Weights of a small transformer language model: 13M parameters.
MLP neurons of a small language model. Each row is named by its layer, matrix (up: input weights) and neuron, and shows model dimensions 128-255. Each number is 500 + 50 x the weight over its row's rms, rounded and kept within 0 to 999. Numbers have three digits each.
A block is one neuron, or neurons of one layer that tend to fire together. Before each block is what it responds to, as a language model described it from the Wikipedia text at the highest values.

Responds to: Sports terminology
L2.up190:525553602458507481580528632535515529545573520374453509520483604535493473488428532420410477456478537518496492592499524506389475509440513571509412574549403440548457402475499483474526464438510510509537478551530473485440517550599554574525492491419398561442548532510440464529469462468515452489541562501497556426535499555528522557549569476516462468436437507564483412558489482510601474442530
L2.up219:550506529539476505551547622577525551478527437469446416509496496533451502485555467476505515535546475522441557485496541511511523543557468595600534607509527535545473534389515470469395485595514474458530543603420406490427592508569476406463469480452510487512513540510509434549443525498482491492520511540508461418485480568533474640540494462539483513565455453526449441416494524420541491476470
L2.up223:499477580452451529516543585565351516529475534462472468501567535604270411494549571454521514492510529523506561522527525459455502395539511454494432478491517459612461465472503507480470485525403369469469570490483420517453488547492472541380490511513536566461625562451500506479521463502532523440508555517502503492480491520457547495412603345429440459557489530489450426483442515560555515497483
L2.up235:506486398453542507559515481466461471584440520434531517393460490524515577416459449470475581433536480480535517526632586565492526494562462476449436507461498472442498518560553473476563426489532424518538502497484475556486493547448490488493520504510504507533465628489512488457495510447497510528482589469487411503487606432554410471558539521479464492598420435466559486457582523504583455505495
L2.up246:490509577497533469502477530496456500533492414534570391486469569562486451538510486434400504458558502540468524484497518565454486479475361438474436518514511560485452493415472499618618503527434502535443542507542507595533469491550454481527550498525456487519486437531454502520544511505455515508501543506617436557513487471516478425476530473432546474491491499476498431511478507498538452549467
L2.up276:501415577426539514483532523487446485561380530463441395481485532470482503471541549409497530450529534553556575471474497425488432552525491594483560466484430476499460530525441558568485423492560495583497440468386471522367468443536477516497606524597481529439420462435529497449525441498573423560544472539506542577425503549406522465527469464480528476526474487466453603463419470509617494480423
L2.up282:490531472439550491415597506530491474515468575536534474473479546447461476449565450467487545492531538447555538416573466505584524517463527434498492474458537415438496474543476450480560400514423461406603498463570383438563430557493514518482479502613507546443529467516547506508562515569471556604635520450566525553439457469557541520473576525588516394451492489480404475496532514568524547574483
L2.up408:569473479507480462577594569571415504452480359532458455499464541494428454529543608490517523496417406405541525556607531519530558448542410445437446477544549517517491498377500455541488516456387468578500539416487442484506529501513459485445585512586553543505491544354481503555583477465382525468517457469533447495487500513427550576512496403516505507479508593439483476555493541544550461521534

Responds to: Sports results context
L5.up313:529567428531446478409519642512530477468582538429458545494465631556538532503483527464496503483487528557489561486398472518470438497579503423510466591481499417578444497535501579464446427491446507481593504537476550576475564560546453558419483526574466608475535424541513490468518474487526568480535530520418431517486514533437531504466590558470358475472451529470526503565400525527523505485508

Responds to: Infobox and table field labels
L2.up66:478538452485495455507514459433471446424479550498507502594487530507502484536524573384494487550602463497579480499543548378524476546599534525500408534503549460404446576486546486462521411465458539525450513539492419520507540458475405499397492460484477520518605521504458493540578466502483524504513493381593489468446471529503475531462526554464569449492542473470472418502495547510480470470478
L2.up126:411543519600502522455505551537563509699482549550501424473613564501506528431456440521514494482481468495497448550500573469504536470499566496462465576517513536512508487430659453461528429488474494465536497463492493448505480481426437510495532442488472509553505518474444463540562559561496534540480474559538551495355516521460475515559554502495446473484502469531400417483475560498457480471537
L2.up175:486537446488574503487447553464478544605518533497499546518486576441530628515497512558510456404445557445542421552522519464496463567568523547532523449480528487532532518464523461583429506492587547439488490489536451501576524582456540467520488457505492470480471560526555515448531505461628597464557441481492548463492643538488509557535508496488426439461555508489440487536485447513433466506555
L2.up230:408485513467493494483528541505470495507508522441480511450473572482469469566500432417538508458415527486498516556438486464507631505548493402531495493467492511525536511453594564478484518513454510525496468463440523460475415571501522593452499451556483465503528418388453487477488476506538562542541540457497459522472493489470482463560572548499398476342553532467522495458522502544518558468567
L2.up263:483514484466528541424398373401516449473491512516493506517552523501547478525490482496418567619513551434517472510528534605602510427545503552534480508498505490522498430473488429525438518478538366483444581464505565485496418553435449555461529463546437522521506502487437491518594499562490473474498518507559489503550495513554506546498510466536517525500554436416381431523463542505446461489537
L2.up358:494506481459543475449421521494400466529523521498438539619483486497532484484555502498477504453463515449440499494535482482544506482494479485511456506514543454520448506504497440481497465507416507464512549447478416525484499578380515564484539529536509583493498516551527489511527576453512488595418505558512520444537509472508554459465462568492541444513527556498491529437591525553563515381504
L2.up366:529485508494572562440442459493514459470464581530489487557450517543540433555468520533555451490511554493531474380549525536505439552524422550454482522470474507442505522475485458522484517496571470532546557530605419518483475571555473540469495482491441581433443444552412574482531493535561521479493567488477474472503566506549496451458538496531468439444495521514474521491481422517484495502487
L2.up429:525490606498521594487540500521499447466426578436422495499480594531598510522511431561511497401530533521460512505502489526573510526486569525483537509432492482487453410467533440530450505532539440550532509346494414471507541552492460481483512497533432548441503529505430491557490483507496480558484471394516485517516476572455475493480449426486480468444570446508448578399543515463365552501575

Responds to: Sports competition tiers
L3.up73:494441531527461516531517481482601476450532519473482512441427436506496531466544495515587515475453505573512517461388578562540535516543418503542508531557535504454501341388458437514510484494462431556510454561502467537495507471506491489525468557438468508532543489598528506486489395452540544512476608519424559542521489578520561502509527452593464373517500405536473493507459541458535433440500
L3.up82:511469577494537506515580566519498517448537561519481387491454556596389608497433457491433531513538418399468492553585487500477537511501418563509487561491495526533493521457507461489556407540512510512400543609457469479401555511417425490446503557462499537556547461517485465497577435597562509539499528530518539434550514465474437497494508478481487463574469502464500430525499508461519499469480
L3.up312:545525522446516556501463475497459558474383499478405519473496427483488478493474443478557507511401403501483547438490435506490568619527467458564495530557509497450510543454408462514504506515493626449503613620561410518528496501560405556408482453545443566471468525510513520570582501497535559377559508491518478587480494485534546521489453485496516517383518465532498432445535529475486558451466
L3.up347:519422543516447522509432504539526488464444527595502546511457435551502455471608476573535440507516494525479472557518457449541482487522497502483523488494490457544493475507473456422437498579534586587527460490457393546455471450499523462556440530451469525385432388532541484546589532397593467396529554449605474563495465576438484401514535419522483508470467500495442490553513459533490548442519
L3.up485:487530424498390512533505556539559479430414472454408431535478492566440484527480529485537525504434434430492550503528484627444497430626463525609430490492473498476425474527440504379423482543503463539452525504456382541502583494567516477452460459506549515530554508531535489559500505404471577513551562439451530476470510533435460560454454479490465501505472430576389428524520553511445506453469
L3.up531:524435479565415462519508524506499546512515422351477528549571469458511450485567470530464524473454438475479461455544468470468625552593461589499545451590565573438491481546534530506556492509566359531532534506469491513529514533507515492598447471499528528524523563552431569597453575539465500473530560437519492537484404512547490512516507460493483513551495550535489469524505552490545536589444
L3.up650:539531448535518529438551514501425643514462468461538524491468537483532528452523542485360432458478505428577469660455558560422377536509504565582488556442467548485442494423571419467564496503485540532568501500549546578397495520515477555598500489501537379496486462486533456501523460425544433441529465571472548529413465463536553453509590469525503479459520499518429514503480526516537578479562
L3.up699:559454508538523461542499488509518560558575539535494478456434459476503474585413461478486449467536611523530452502542511493525510459568542486521477599543526517529524555449507450515409520479466589559512530442445408445511517550552443560528432463584504469520410506556516428435461519471443471384495463460469503512403489562562503456510587471581469423489531502593429423527506460497568436457423

Responds to: Table and infobox field labels
L5.up376:516510535533485643499528493537471534450561389468495498479492483438620487520523523545526457534497577453527470408481584491513465433485411596545353544538506473539491580490540477575446418490395543502540525525563418406439470543461462496474490460466533431505610556497460506482471575394409564578461515512562518508411543519584509513457467455428497455467472579449436467562451569533498513515511

Responds to: Structured field/header tokens
L3.up46:541519481454503537472598500516436542596497537431435499586519547440448526466432450459510511539573438594429417411466488550492432497479485465547583527485502479518467529527474513427563499487555515509502508489520331459475487516442546475515449487549520504515562484469559553470430529593517404560478498524467484513426554503512503478527610505483471531430476595574487520484500517470488526483513
L3.up101:500487605572509575558469610411458509559514497471479476523539546542529465583499481459552481522477522523574431501388522474487551537524534472449517582490509524480481465475512500509492486558527535504514431449493443503538500538473394437493473511483518523540437544408427508557451489527490471471486531487522592497431474522552450505553511670422471527446552543561511452523452483341490487467514
L3.up319:544512550493470526469568525562557563541466558486540419489498561467555545521513516444525491445413449504493497477510460510463517403478379485578506510454539531426492483445469541496566625539540472555496518481473602488530546514569523407453412501414546429546569520551557527452486559496523479515451475527462506493531556485516526595378495476472477497510527547566436435555490576481431486448628
L3.up362:524423508584476515508394471568436395488453422538461514451597610552459414535430449426476490456407494464538522521512474464522482479568472489567446564586421601554455515358489545422461477506438540485424519417447481427529541509426561514487550434494536590522535542497513526443511533432529475518528498551539681572548465446557548471467494502470530406478519573447455418536489527530534457577461
L3.up416:534603557539501487481452509443502485399505464437527469549574521475464558523482471509507531499604652451479422503381521493448548549553545493537462495445525605452563388375527435460412424489443563510511578466512507512547515494482465532502478466529403467547538493579506540495453501469436547537529511485553522525473544428642472429473611539542477419477527474536392559547506555500459520420489
L3.up495:544559614532451586471494431449513554456489575544472418379478496488622563528505470516459449636545564475433415413509458537600509515579427449478624414529548469461444468483523444423492512416559545493495557517524503466535548505449455483416466516474478507466514537437450523499539507481501513477520489546480494493553656541514488511513493486515511474547551405504402605543479518497506458387514
L3.up617:409449399491587595561487493444500563472536477539433440469494506532479506537501572486593519548535548541499465529595486464512523483553475522575453481491499482500560554480525550444504498456482418521513538474521416507565462542472509462583402549477489537420520457455469467609447476499550501423440560555508573502437547507537539498465443470459419503528460580437439384546506569552496459524538
L3.up675:534570587519514529533492482468515573457531456476583593556544522568514479528500480469495435472465587465472435487535473445578492478481477529464470486529483562498363529465537490501461424519615590443548470559614471452577468611481437600535579462416521562530507448443508414455581475475389537562446453517577511492477525489595537534625528571433539461529510525507420490509513564526482493570521